config = dict(
    n_layer=9,
    d_model=448,
    n_head=7,
    n_kv_head=1,
    head_dim=64,
    d_mlp=896,
    vocab_size=32000,
    activation='swiglu',
    norm='rmsnorm',
    norm_place='pre',
    norm_eps=1e-05,
    positions='rope',
    rope_base=10000.0,
    rope_fraction=0.75,
    qk_norm=True,
    attn_scale=0.125,
    bias='none',
    tie_embeddings=False,
    parallel_block=False,
    init='trunc',
    init_std_qkv=0.0226,
    init_std_o=0.0226,
    init_std_up=0.0226,
    init_std_down=0.0,
    optimizer='muon_variant',
    lr=0.0135,
    lr_mult_qkv=0.5,
    lr_head=0.00453,
    warmup_steps=0,
    schedule='wsd',
    decay_fraction=0.89,
    decay_shape='linear',
    final_lr_fraction=0.05,
    batch_tokens=65536,
    seq_len=1024,
    doc_mask=True,
    z_loss=1e-05,
    train_tokens=321300000,
    steps=4903,
    dataset='wikipedia_en',
)
MLP neurons of a small language model. Each row is named by its layer, matrix (gate and up: input weights) and neuron, and shows model dimensions 48-303. Each number is 128 + 24 x the weight over its row's rms, rounded and kept within 0 to 255. Numbers have three digits each. A neuron's up and down rows have the sign that makes its largest values positive.
After each neuron's rows, "fires in" lists the words (lower case) most often at its 100 highest values on Wikipedia text that the model never trained on.

L6.gate891:102098113170152159143110139095149114143178112122126120122134094129169113149119111125147123114120067095158121114137131176119109113159117133115131124151131131116118142127156099139123129164143124116135135119143128125123183144114153155148096124133147166117118126095125138166141156107140093146137127162158149074100120159155096145132120122096149118140162140106112109156160142099142126160140176130126122137196172105173092143140124112111128091149153149124117101115179067165134109147186108119111114173124150127134128123204138101090173118119101068155120159116122129091138132149118126149135136133126137123120129129111090088149121125121158117119108138099101072134088131182155113069124148116129113105143134124098148133147132116114119159115136148135136115153123101072106108127129153
L6.up891:106096131120105135123113176111143114102082093121134101166141125106137118106132130111134132149117141144086173123081114112104129082111091117111158148133146138121102080097139116148140097126163090128131177123146077141141134129108104170123136152117139117153128175118144167097156153112105136123127145123128144195124151108111166118145096119164135131109107083147136155162133152181078118093114129135130151128187075175117153143141109126131080178148141130129124162130133126143175128144109145126137142111122125121136144133112160126128094140140077130075124104169127150138144145133126152149128128159124162152124152165114122110173134119166139170105115146111142136144113155123131099086151136186168114110097147094113078096086122125105167087125166147077136129142147144112110169127144115
fires in: "and", "or", "as"

L6.gate620:104146154129112105154166158117132055089137128159133109126077121104077116129133116146152134143093116113138192111122149120107153123148107110139122145090116108101131111131129102109113122109131148113114135082135097130093119132098137157113142142099124118144156103145112129133119155134112157117186099113135161109126108148145103090150161160109105108159136114136151106075180116162140077144117104095123158156152111109060133134123099107142108080140108112144108175124130122125102116096130163155131100103088156135118118138127131174137112103103131124160132154117105204111166134170136124147126136118083154120127118124162151116112131110130145149160129134107168133169137156083111115116178110096130122136149161138132085139125118124113147152124111132161136137133137127132138117134127145
L6.up620:153149148150143113132189139108120144117159133134116140112085110104130103127124117119103100140150159136168144157153160136140116106136151153126128120101138152133118093111136103172164136125125140137110135162143082132142127144065081154151166127122133136159100108127155130092102103122144086148137172145136143126127175118146079149099143155163110120127127135092170126147135166118135102111185144133142141137104147121180130143132158127127136105144122161120084113128100122140132155133096110142121107148134111149170145130120128138169133108087097120143111157120119172157126136107102176118142092126098099132137106116138096142131120125138128114120091141145159155112151151136089121136071185131114093127092103120139111107118165165132103176085142137117056118112156105120113128097079157
fires in: "the", "he", "his", "s", "an", "was"

L6.gate698:144137163139172168119215140134164056091138103134129116117162132106103095155086154115130111155154167106106184102149141096125130110086094141130109129119123142069089182172132116118139087106125113111168147115128144175127170119142142120098106145117087089126105146127103110154172134111146123120134156095098139130179133112179126123156114117116138132105136149135115164091132119104116191111147114121158120122141113139100149138126099129113115169128116104131150126125107156065113136094146125137138120134099104102116118099124125125175104131113159176136087172157124195176094129107132159169153152134127097135108168092158120102105126109120154141148151120110128124117102138107101121129167140115109144115131135116118148092096148140155104110130148133145145134098132153129126145149154132
L6.up698:151112174076122139128144179117130140155110127179116165120124161174161131076127126115152132151130118142120114145114103134076117118114085112134134143124097146104086143107125151138121126109127095088135141123159105116098130140115148089157156112164152123094125092137107098183137108130124118129096148115133095125170125076161097098118147057121076135118112113138134124103124196154139153152144125101146157125135096139136101138134141127118176116158149128198149123138134129174159083155119116120122108143098159130127104139116145148087144147181134097153145123073139166052147160135128105107138163115125111134127146094105122121136096133107152141161118101139132143105126124129142142104122146119145132164113090045096161111106137108108132110136123121153172112177171154133130144168132098
fires in: "his", "he", "her", "s", "presidential", "labor"

L3.gate558:114114162148124165105149153137167112098108141145162131117165098118170147101146132121118150126121113155123136102142155127086130157099121140143133122166117091146109115146139157131133160098150128111127133106126169156111126148150058114175127101140119125137141105129159130120135148149156121106159138134156142121104150129151134092125081123174125124128140108113159110117141073104103133203094112102118117129115107130164136144111104120099131132141139130086106122153118140131161104190143100126124119144140091099119120162129129124118098092136150161124158120139112154131098143120132162104144122097108133196154120088120129106162139191173195180108067130146097130082097126119101102128167175150138173149101146139132113159125123103149123085147142154124115130139171147099171139140150138
L3.up558:149161193171154127118084121109128136126151136089122137113098140157095132137098161082098143133086115120131140117155136115163138101144139119076132096158105082130090129171128161142126138129102140132154154119170149144116129147109078151135161137164155126148129094152126107119080113096161134146158156123115112117144150171121094061113120156175130113191105136130174140147173130110126134130168136095131120119097115151130123106129159106102128149146148116117095105139143126116101123119102092120108126126142132115136165098158128177115140140113141179157146141131124164129108080183150124096107133105096134103109108124155133120127108156139169136136153118142132124142101127122126102130135125107097144170116148145124120107132119110157125124134086106134149112120124098117094118125144125
fires in: "of", "later"

L6.gate151:153138106104143113118160142187113129166145148138092133136110122147114137125128146130125119087111082142111151155157151143137131089118109108123131081091159110104134149159129165108096134126156159160148114120118133135128147150139135104177164120133132094079161107119146118130163166111105117131080089136138132140115123168084088117098099169149102166139172138148123131109083103154094091095128136145109163090139184136131127130174067124126148115114100132105129107146135126148156156123050107115131140120101131093131130114094083124077113153108094138121114117114147056130152130153129134173158132110104137125142125112116157172141113104123114148114115137089100136138094164126165143166091104127118142125110148104121144189177096096091096141101112134104136151127133151124132136113134127
L6.up151:093156108143133126164148144116118135109119129156149126125122142118153177158179155089123112161149141131123126135140170125116146107131105114142114112091119126139187169215089143093101144169091103088094146187095139133093107120159108110121126108135172161122113080143154141143117138119154125094113147112128137074068127120091104144169113125114146135132129146138150107108113131131134122107069139099135130092141106135114149134118134125162123159132103122161114118115154113121126071146082119166086146112142111116122083108113136119135152135107175109126127107094140065144131159177137116119200096151128111133155127144111112127120128128149121161150105095124122111113120099112160131147127108146128161142109127111139136135158121152123168148120148146156107137136124093151086152138106132
fires in: "in", "of", "a", "an", "into"

L6.gate107:177102103130168119130125180125126150122133131129115103108168145147130124124094147146141123113098139108095160167186111109186159152115091151129144136145128137098095138135117142099132114127156131109101179118123139135135141135044135108185095081106135083133151112091126122093138109101122122137130107159156132145153077179162105143107145124142143168093131093087109121149117133145092125128115161158092138104158140106134090080137118144146132130149140125110124145139146127116124143137127135129116140158101103182133133118144094136116123123159130098150134136089115141136132106098136129148100116120089132137082155133160121152131160083185165105099101119124086128158138092138154145192164133152160089121114104118113109121169085148117113160097095112140089128171133134151137129113143130
L6.up107:128116151129135116132120070141127165138150128092118107106096126146141075154132110137127138130120125128129129159122137115180111122145159115059069097132117152105105114136120131144121145148127148135143146145095107139159136156104087170113141132156138139129100138158126123161111063127170140118164099153061125085111090161120093135120110124153159155118127127086146153157144152165138123120109114112180136116121107125098156078169112118134130143133187116165111116162123136150099124153113111109080155135102118144115140125118118140170132102135069117114110123114113133151196127103116135113140138146158165097096175141096111102140138115105134124144130118156115097139089119091149117124108148186117152120154139189153114116125170122148138051106111177162111122123140122084117148099173163
fires in: "was", "were", "is", "for", "been"

L3.gate117:084118177160161142139127146103177069107113102130121106076188152140126110132134097142098125158137132124119144108148152147120112112111116116110122123110152158132075174123124140120140131124156178101128136101101111138162118119151123097140102135112176105105168094112190121123119101181139110105099131142148143148130159108105143131077125122148107107111137112107174122124102154146137141083146091132165168131102112140098102144134185112126131154118122137131122162103117081148136162136090096161149123100123130172162122104134111104158119141124145171143118132121101145119102163153133115087152143130118137110124134106130154113119171145093125083137141142078143136126108085086126113115107179162118145128153101140113180123120091172135128126126162142171105138121135148116156110123150127
L3.up117:123105103180135133158149125145102096129130123135132155099128097081182136171110140110096176113152158114112122101099108119132162126140153106145102101146150155138045151132103121109122140140146159113121123090117087101131096113104151108136104142132144107104134090186146089133121113160171098122107157107102139115111102140110125112101142152064125149123129155098123085138141121117124111140112135149100124162098137072098085154130083107135105113124127150153108149125116090151182131127167085141150134108148141159126096124153134153138114115133150151136142139165106105146112108127103133115108085070084149104100116145110126124128157136061141128112121114144154138158110085135145132079124105161126099097102093089127137099138126083146152166150115105154116114102120140130124160102177128
fires in: "of", "produced", "founded", "recorded"

L6.gate848:149163135114173128136151169122106114100116151131121145130119142184107113098097153102117095149137145156134163112129185096090109125141166153134138132139111092130069133113124138115130143121121146152103135132114185109126142100172154110130107118125092104102130110139122152100103129054146139122095098173139120112104119108179089138133135113149132099116186074120144071130108119117093079094126129117090186132132111133137153106147124175100129147150074130141126183134193160137136092132130108095133155138110134106147153107098141113134130130159091139164102142117129148130098111141114137135123134124136130122116109129136123164073134108119172127122149096121114101136107144148140136149112158134113123129117112131126166142129114109122144108142074180081098080109166137128170133143108127
L6.up848:139100155106148138118117083119138124083109122115127157138097161087168109104129101080119091139112133120158093173128142135126078109134114141143126171120122133125166120142162130147140191165103154120132158169092158132130151146114139060104139146086131124148161119128125130133112129126095133127117061145177134102104133140117141112113104110111142121170133140108135134133105144158129117119133107172149146121131120115135169126118063161130139124092150153176164114160096080142104124115136116169135060100091135146108100130115125128144108105101144127149142071132134133089135149149131133138156096070148129095101137145151146167131145141136135134138092142122089134108107131176149122134193163081150150123087118124150134099114134139136125139117159159127166123116138151149167113111076130
fires in: "was", "and", "being", "later", "he"

L6.gate764:122109133158089147092102175138124089110124111147151074124120122091168135075135108160137123144130129144160101179114091128143125168128100157109195147174137131118136129133089099169104115100102150117125156159132128142199131135090147138108114142144115085121130140055092126130152103128104131139109091140102126161152100131170127122125148129126100148086119085112161095192119136108209119105136152117132118199161111108134128157105140132114113126134112108100111146134126141102099124125105135171166159107126151076113150131159110114125140110161144116151133156117098152062095128070113122124096121140100144129155150148114109080117118097107116136146092102111146141118143134123142117158125152130134123129139150153106133120094141139129105115118061137160150150120137093106113129134150129
L6.up764:125099111167139135118114154145119090144139131072118109145189100144123146103138154129132113150077112151155125139166109150065104134156138123128151124139133087142130151129192114122084122129107114130119159080095101163130120126118163163147083133134151130155127130114129122086177076091105137146144114135133087146149127141169148110126123106117147078106150167124154100122142149096158100089129128115084153125111159090115130144142155149132108137117130145143098114128117131125113158134104115154144102103137115107130129154122124186117161112178136142129156122122123125128137137133165120152155120141101180125142128135121083124087135131155150120147093097129133157133128137110133159121090117187139166120137138126098160102131177121158123130101087132079094123122115134126096129115136143
fires in: "as"

L6.gate777:135118111117139128139136124155148106077109133095097136125144111098125145108116131106152103132114101145148119138132131104147098105149135153125190106154118151113108102144138145152146127190153108150128180094099109134124130131102109147134139141128091116138111155109156134148138142141113098108125095144095101144176133139170110156116118115095147132123152111107143134093120090138089145134129126138104128134151103151149144161143195104117126129172178172120163154115142127148128154095126126106126135056073075147144071095124145185139156096150125106156192103139108108095060161150101174119075123099134118107134138157127122097149119126120126139147104137108148127123122103119107146116142097112170159118114139129117157145104108156114108139127110126133114132175099160125151153070108158
L6.up777:173114104101184140144152113156097126148145112151138126096169158158126122116152168128116082140105133159134089148130139139152115147175107132136149127138125147147126124137080071110168120190131120126148130157105148099148123126155113200152096136153116144100112158137118091171070121132165115159167110123176077123118103109130145114090123143124126152136158125149132105173116168123090107128123127137120098144109107124164105122110143150146131126141092161111142106144115138130100130145137111165147106153130133128166104160124127143146131109092152127164103092089092152125115136103084107113129141130108129140156136125116113118109155086128086111133143138106125148117126168155098119151161146144086096130131142149170124131154093132040108147119129096173108133130122106067160138181116136
fires in: "it", "there", "that"

L6.gate255:146133126150148120132118134112130122144151153127134132172125152094187100129139138104115115119100111189156064140107068131095153128130137144126130091095135142128072139145132117132109169137121111139092161095119122101181164141129128148123112125119156118148136116139144144123120121166151168169106115142088115125156132141175086088150129117185111128112151136113116127124126148105105115092103118154131103151115130119121133110142123143125139124145160140078089142110139112095136104166105102119138120116114148128111168093124149134107126133121126156161104150136122139152163142098169145114108104122111181108127122110161142141117101138091125122097122135115178133124146098111099144168095103102141160164143119109120112101085109139119138127127117123101169091139154089095100128157124137
L6.up255:133113144124128156132110170090099106151150101145125128129121138081092099056133142116128146144123105137129147118146096141136146124111164135134117138161140140130053108158164150129070168123148126096131170101146137145147105107121163154210091118109154118121123116151096139135114114115123156113142153142152146099180117154151124132160104087166126113139121120140145121123143137145141073112106119146110139100127157152138078111159092139112077121165144115139100138126132129150133119142122155127138089133120140104128145104112133157081108130155129145155163142098127157144167139131126150149133135107133118135102105111149158110129111130066115150171141114113109126143164106125131092142087164139137134101127134117120152109132178098108160111131117096106150120140116118118144131089093142
fires in: "as"

L3.gate477:106089104117108124163148127110111113095160096119128114092133076123127151121149109115148109165116115122152084121138180105150108141154139116133147133138123134105097190144053169133131158111109132120167142124165151151145109145109124098111096113074112131178139127127116139109134100147102134157113128120130147088159124141186150120141106141144169137165123107133140119109124128114106091138099124152131114104118145131168170119156139156128083166119158127103156109157136162140097089129164116147129136130093153111128133120171146148151118113124163090146128141113184143132121115139159099116209126157119068155138118121132146124120123144108133135085146081139135170153158117099183131076124139118192145112114160102110132108123155113124114152181136119092096145118118124124156109145129176
L3.up477:113133161132124150137113114130149120134136157095109126084137135181104137129076165119164173105092118130170154157134144133086093132125132145166134135160131147131083138123111133139148108120101105108137111133111140142127170160091132163106109122190148096151122166111128085156144105140117070124125129076117174116124136165137097149124113128124127154167128115129163114113105115100134122113129144106112101134102134136156148147099164115126097097151100121127165136114140112146156124108123109146131106162114129090159110117127118156104123173168141146109137118154091121154106153152147086154156183129159138123114149139140148123090111194123068118134127118134120151140125120121121102147165146117117163143111109167111128152168126115141185167134158126120156123149143116113113098147123088
fires in: "later", "year", "first", "previous", "own"

L6.gate696:151092101100139157126129143124123112129144129090140166126113138122159118082110117124108105126164136108137109126154087114113154127141100149142140108094132139164124093116160156146122121114137095119146123114154123129142176148091110102086111116140128112122128094071123152081162139116154151096132139113167137139141183130105095132112078130124120144085102146103104108132074140130088118100137105170119153088142138114164134132116120096105097129093114164114115116104142135148120084138146122124089085098139118124204081145121086112088138151129131135073123106091123142105108142173146155146096148108149169129058117123154168140083086087107125109108126123117136095163165140120127138131115088134121145128102176117110120138097125118170141160106134134141097101130190139116124157118120132
L6.up696:198122106157142131162118139107164109135126144138199131139104168118162155123139107111123112145107127163128117133126137117140108093100124117121155153175152164125120131142126136110095121112139140128138104084124099159148099081100092132104107167090166134120118117090144124140129110123114125082131099122145110143129137157148105144111122197102110111160141092121090103116134113130121122117124095136103118137155140164099131108135114122105136121149131133135119147129159134126085117164128140124118114116100072140179132106075148125108153120143156109150141142112122140086089196132128149097085125085089166081171157145131097142146076138104142108153141118100138128147191138091118110128110118148132121117113119122121129157099085163098149145105148137146097150095123137135163141109177125
fires in: "a"

L6.gate272:128176125143134134152163137106124164153144083106170137117114138118111138131118122090148143154160130107120153137097084163162146150147115143141119102127133153131080140140104133156153126146143157131106128132155172113120149099115108137162116149136150117152197072115080126108135131123135119146113097135155136112073144114117107135158138129101104116150112162149113126101149112180095118127145168138092093160120124175157163105150105102143061169111146132138106096186110110146164136151140128155140092112104127123151126106118123117097113132106090113156109151146085131135109119128135125123135124110124145152112123094149133135149124114125143133086105138084099143115132136134117129130141112139137147116098187109136151097176123179097151113139127121150136128155112135106120171165142121
L6.up272:180099138113144143153109188111117126124134143109152158140147141106101077130148112119173100073147098113136162156101051160109131115128068099155137136095164141122107162126156166156097121133094131104147148136103150147172116141086134133124113144168147123120087126099135129169120122122095100100148149145142128136108127118120139135144118104135130107148108117165138108116145103118113114164124150127123126116144107165146110127140071112127125106098123120129110124150136106161139104153101140127115156113139158163104118125089129083089140143130172136125152112185113124109107112142131123125152097123176107126072117141159061108127152093141124166118147146090142091169123141118141170129167146089098152128129146109142136102098143153122137128098110134095125086093101113149148137155129129
fires in: "and", "to"

L6.gate218:146156113119116154149105089103164133124133141125106093127129108132131139143101115119129113108137157090169132134156142106162160108110115133108121120103121178108099136124121151151151084147102107093122184141137097112132138170144071133118157123157129155117145120140142173106150137156140132125120131124133128136136144163130161148144082133147151131134172176152153136099108107125119144163103130082126115095135160176147157118144146163139116151155134115140142124123131120104157153119141086156153112108111106072100168143116114126137112143137164121127154145079111152134157146128139159104140138169145149159111126129151127107107131120104183083097094086164132082110168150140128108142116117166111140146123189140162136114117146137102137122156099116127106102152130145139129128136136097
L6.up218:149174089170128133108139107145117099144138141098130104137084136126140122126128139129121149107112160111140088137092131148141127089147067148156134186139155123117148130187136084118139126097161147159130111118127080195166089124138141132145116126132112132124150193161120078122092108114175135134136116157130105141108110125124096124117148133097114115131103098143124144112118140136129121127143136166120107112110106099141109113159083155100139078129133114099074098100123109142120100110118077155122131160098144165115123152106107165103110097146111099065098144156119128111126127134127087140112135124119115126174119141158131137128113140170108119186126155147141151177134109123124164149159143161130084147114125109156134124144171113117109094175139182123090131086116177109107138125148134
fires in: "june", "september", "los", "october", "december", "may"

L6.gate527:121112083147111150145186104143105114136114150156155134148127153134128136130130114162129158064128121080120097150130107090129132153087164153151137150108138165111123161184129103119149152118123156115152133144167158133087134112118102149167125136060107110124109102096159110129106102151143157106129101114125100141169112144149120128097099134145091149105135126111105096100177126131112106110157148143118096140148143168168128121158093130130144133093133129114156133132087077124101126131129157140132101161109122145133121126131134172157099131102117136130116156141163127115125163144149114080108130137151166121132101117136182106099134124144115078174116110134135116101156127126123115144128137131098165134093124173118109136133140115103083123173125132113086083102109132146147119125142141
L6.up527:113122144126149138164130131135123120108143154118141126117121093150184187122081142126149112112130132137175121143113101122102069167156137125133139144109118144114159128155111125126133135132160098153129112061145156128131155107134091173111130109126069140117146158167159102139088150119131136088104121141128167128133108157119132150087106114120129143152148133137086132147129137109150147139089148107086040153145118133144141153126107141129152092111130171134133123118149106105152135111119108138131115136137140144128109119170132111124120123106146139133122175090143137120146119134106143106115152109118122128137146123104133087105084160139130094177128111156138074109151148120141120182149155104139156159139110145110115100109110137107145128111067108078082123130142113087111096127143141
fires in: "on", "june", "may"

L6.gate356:162117128130110144105112122144088100143156170064109097155103149164160154145115131151152122086134157134112120132125118128101142162124155139132130126126154133138107141113102137149121116168164154128126124119085101105136163100126125155145137138148180050143141122092126128134163103104117121173116164132136128116177094140096101161157094153109115150115112154137145158192137094169138150148088138111111150164129169081138135119103158152178150099144134117163111122125132189130112145106096148145141106123116105142147145151145128136145131155190118113147099165096135117113121115142144141129168117098136132170107156130151113140154117112127135105130122148103156121111145133106176141122090127148128123136089142168101131135133159128114147122157077123120171126078139086116127109141124130
L6.up356:144132153111112125149115070135115138101121143130105146123153114129119147161111137133142160104094103115158178114054139118112167160131112130147071101109146182100113125097085104112160131105105143154126138133147135135086111143127146158161124104094144130105107122096145145066155122117176126132153156144145112132099141082125112140081150114121163139151126117106119171114131140114127115125137143090164139127140156078137158125122135063102114190130125149106126098114124138147093137209140148098102110129181098171113111123130129100174116108115137157070121135116084112111165163078115129103145130092104121118133138130117161103122139119115141116124143150085147141142137135148148119129085120111174122130086142111162111104140126136169188107114126170153171114115115137126151117130156088
fires in: "had", "has", "have", "is", "been"

L6.gate118:144104129107179104119140136118133132179133081127130103108127126124140154124135117134137121090108127137119124109067125117143122151136126131099147121151092171135072107116142139139095127121160132157150134098134087166116117104107114154133130103098158118058117117090157128107097060161123138103144152152149167107145106125092132133130124150120110129168093143156158111175128113140089128180125123114144090167157107083133106136111149122115170136130137141130146155116101127117167080125107155142073157089105131121172107139142096132119117107124137092106125133150148134173102157144170139088164101123143124102134166137120131168137105113086185125133092127129127115131182145109134152120099135111090142111113099104146154123148132117133133136148099123137144113133116129130090084137115132
L6.up118:129146122133128162128141182139151152116151118130096132133133143121133166115126157116101121134132156125137170145140131076177084127113118151215136114166106091193127088106136138140111140142112112147174137127125071169135118087108109119171096100107112146120138087143117113119115122125115123139120156130121134155147094134157158133095145128148136162164152129111116128159102109145117179136140115151155147148088105115095136118165135114098150167127131118106134108143155104149152079081123134141135141125123114101146126143098160114127123132121143126162115117106178181093063129114125124150132155107151118124125147137110144139130115143125108144093107139082145209108112133133157111103120163113087149111080138104160131098137126126168105111162118115095132143052103140100146174160087154
fires in: "its", "s", "of", "his"

L6.gate667:127094102147161091117164136098127111126138122109144130090136150145051149101145090137159106121137096147126156144128125091124125148138106140100150118154136139137124155138144134135141124098129172130168126142126096126073118102132115135093117122155100085100104104109136149121122092121159151115085142112157116100112117163094106126139103178150169147161158147087117137106117149154087127131123130139098132144101162126133157111125101116109167122138140096110148166121146090123191136138188134141152134141111142169093113162191112144097146088136125102161149107109121114108171159147148147141144130144091136102120097140147129163136126127122135116176108094131131095108141125104115116107143105112099150104182138111093132135159094107129119171124133138120151136121154108105088111158089079
L6.up667:143124116133161131194118116117116069139124140158113106159117100167126142154102141132147101141130147151120105127124151127072095129106132155114110103144140104145145132150094093115124103131134091129111120120103117110172164154140098106127121105159119133126153130129104122144139127165137081142150169172157135107144119132114156115139170150105121167170111118130089138133137164151142141072136107099136135163103126119173108133108092142132106127099116137125130184141113155128117128166103147117116114103115129149127110145107135141125122170105071139121126098123162083114159161119119137117131157105115119115113119182152141087119140155095133111126134162151131111102149085097085107117102130123115172092117072107130137120152097130147150148134151130124113125144096153133083139098123152
fires in: "in", "under", "as", "lost", "on"

L6.gate508:143097142121162159146099099131120113155104170122099125086180089109101072154085106133097121144152148141121138106087149117093149141143142153134135122116149115132089140134150123151130117158162062160153142180143080140115122136116169157115149152153109085078148130116131119119100154171124141153124112121142095129123136078141139125073101112120147145107169143176139116137150133123112127125103123155133157114160148153137125133140131139108133121163099121106150092175074147127086112095141112121084130111148089125101131092143143152129144108169111164118128172129160136082081136122145140141141142149161164139103147165121143109150126152152117118123158110143111133122098138124137116130124135143099137128094135178169141123176139132119107135107162161152099130113135116100150163186086132
L6.up508:141111133101156115133148124066156056119106137126129137112122142172137127112115117156153135146131131143133115112128188122100105181108135130118131114117092088116150102100135100143142136128145130175109168133101125163091125130120125131130137157137148093141118158093102120154124096120128156073149092100112148155165144143172142147094107132112146134118119147118146108108181144129135106104131143152121146154157116141108107156116110119124123125115113135115131107156146089126112151127117170127103144138118123140160153124115129172140126126129124130092165160117133162073126108112156156141129118135147136132114144173131116115128093132130105108114144160131109171148047120153127168154139153098144157109087144141127073105126147168124129140101104116109119049176128121160143149153163096
fires in: "it", "that", "name", "there"

L6.gate833:148128146153112117170152124113131097117109183123188132131101126126183158121146142074144168111150144116110100126123113162093160167143085107123138106128143139147129192131103139156112141126171131130121115103199121112095127076152131121124190160149049100161119124115143159114113101156165110140106113128126144094124127159115116090150139129115146151160106129133094173087141168150105157105153116111090101134098122126108100159134121119122075120109121091152173106131136143180136130112125123093123140092107114141119137145135116121123168101127110134116113120120145096115139165173126126118106165130146137108118143137145128118126157155112172141121147136105145081155145143125104137133079110158142126136095113127130099149088111093121129117138145109126103156101175099111127148147114181
L6.up833:180129143137128139193078164120134110131151145136113169138150105141122142118104147129134092127107142076136154129107121107140154185123115131143118162110105083119149117121180129149148145110156083141175124139126125114146122144140090118115123127106143140111132137137088122127117114130146137134109121115173111103148151120125144115158181133130149097068115144177154128135111116137128135114103123121110153150149105134108126088095139097169121143120105104103124119118106115124100104170136123138149198151082132099112166140127110137112090127164143134117138131135127113103128119115138127093085146099150082123128150175131133118129110151154117155093109137085148135170125111129141138124119140115095142120159169153133131110114158125143105155154142069077089097131103111112144136122127093
fires in: "to", "has", "would", "had", "which", "album"

L3.gate779:129111104109085109124118115153131117135179105140111149080129144151115143119101112115084100132104121136130128156124111109147176087094103158113109128162148087137109139123091102137140109111094154169120124112085134116152128156154133157134149091146122137107095100090138149072142099113122162125157119116127096128149131148127155113124095144146148159121116145125129112138109133120145140064132128107146122123164157109116128122147094112099142118142135151106137128130134107112133173079152101146077098179096153097142131188106104100090164166071138131153108129095132116059133152162154147125138148188094151148094104159132125124146136081147132107131167101124165146128147125141118136120082123139149116106106116116101106146103117136107097136152153145143153138139135054145132123098125110
L3.up779:134110152136123169093164164151123132126164091109128153149151135083132153107135111109111121121129114149176107138088167103104113109108135122117087135120137102091105152127161086140139140130145120144114120131077103124104184118139130163145124150106152157119128137148180127140098160134108125144098081095117105102119156162142098137145113131106135172157144141139114117128121164155120151126127128169157113169125130140159139127145122165142093099096132138120092123166142100153128128112184136142103127115091136090094101140135099084148114122148153096176128112097067178133096133112119120149134151125201132146156113117117137093134136154171107150153154146097101138110184125128125099141092095161168084136136116145065124151098104110128165162133133126114138112110145114151154143134135107
fires in: "under", "as", "according", "over", "after"

L6.gate373:180100144172137114147092150118103123082118140140175130107101134132141105147119112159138108137125116103138098137152142153115155168127164094142175142130127064132133128144158137141111132167096104122158116151147123140135128140119100153135111142136118111123125141155160122111140161126150108159165083149155156089096159129096131143102143180107114138109135163121131127115144124155118134134135109177114157122108216153160142136116127099120132146129105101068157125138111081126108120181125100142134133133160172107102143140125102120144174131126138114111130147126154149100090130123124139148124120103147136157137123119123138118095115148118127121149167137102071128124157176109096121081124094139138110111147160090075091124147126146153111102128132115099166092091130171101099173199123090
L6.up373:165115102177118143138150124153111181141119170142148096124114147139086117127080124098138153138120104124130091178091106161123182129116092127108106079159127142121182156133125166169102106166108092104148107146126102154116119109144130129146101141122139134137166102100168105109116117130128146140108116119099093097122099153119071101143173138089104150126104157106139117151137138122124148130150120109113134151127094134136105145152125137168080136128130097126169088123197109134087105113137137110099112120089103147131146125132119148102170144143138122153110106193125103101115186119102122135134124115161133143145098166119079133121122177151135108117104109128128112146130167128151117159130113173142118128191110122148108107116168126123158092154163109091125105124144153123137173189087126
fires in: "with", "has", "had", "featured", "contains"

L3.gate336:148137132127133137169161151143083154111132138106133138144112124152150133085075167155168149099155136141134065127128099100118135117137117128120153147126107180104183107107154158137155135142140128114154117162159129132134076110112172128111126121120136096114117131125111130085132114141172112109138177157082125122113117132124112096141090110108104125103114141124091183122093096049176148130088124119128134134093130105079106179098155179110108128108139148118119121094103139118141121116094072085121140103154137116131133121114136085111128126139181165084150106103133116135117160134127155129085154128135121094087139121124132140126107104115138156118136125138129136142135148136144099145148085107092120156125117164131139094150116120141134110107149128141136141112155154081147151146149151
L3.up336:101113119146133089117136100103088155109128106102157129151126075141145110106143066144121122141140095164125137134156119111173130109126127151117168184140111146108094154069119114123159097147134144186129133121111129135125145118141125146127106093125138137103128081132140156142129136170091134111167147143130104174137144149133103117176100098130122133089117165140125145156131145123080089122135071136160152111116157130139110115123123141115135137128122132147141094160155132105142106135156109079132121106120113115103114110111123177126136112150135115145141133139087124153148072116101145108146126141115106140126167138144180111115137127143158116145159100151114138138128133126111098147146105118154114085090093108123145118108124133117043121115104116066163149128137095144105120130149151
fires in: "of", "at", "for", "leading"

L6.gate389:139110164138120128140141118113140139126139151086136116154121161160138148110126141116157137086125117174092087145111125142125119118133111142108086149146169122123102108149088122168176105108148090140115134132148149136170166131148124146159112122117126132126098165134105159077144097117148168106118163139111098105112126131092177121120132131150164125138102177126157150155115109116132127150123116114094120125158146096121150132151109129133153140083145159122145139130123107147139137171125149087114144150120114122115133165120120152122096138139140120114147111099086136107199137129192127132147137136174107114151172155146112114158100144112151119112154097122118160139138088142123155122128141148143116138118098114138127130122106138136157124168116108085147135139183119132109126139126108
L6.up389:158142126162105118102161128101119155117151149096136115110088123153110112108093109133101137117162134106124123138111117137077128097124137119109104122114119117125159096126135134122128141100141148171122124095147126133144115133158138149155138101090136148134135166144160143145118148126134148139134114118120084114088152112146117160157160096133126182102070177107197131136125128148148097113122164127140183125133112105130099099108120137124131123083136110149118142140176111146134145133162106145158165102100110112094121134093110172122136098100130118110099155192152128170118136119149152128161111074122151135119150074154131175157109166123152119125103124155129136132124061132100123124129131151138125056149134083167103108153117157135165141123129136134138109110085137096147158152125130
fires in: "to", "as", "may", "is"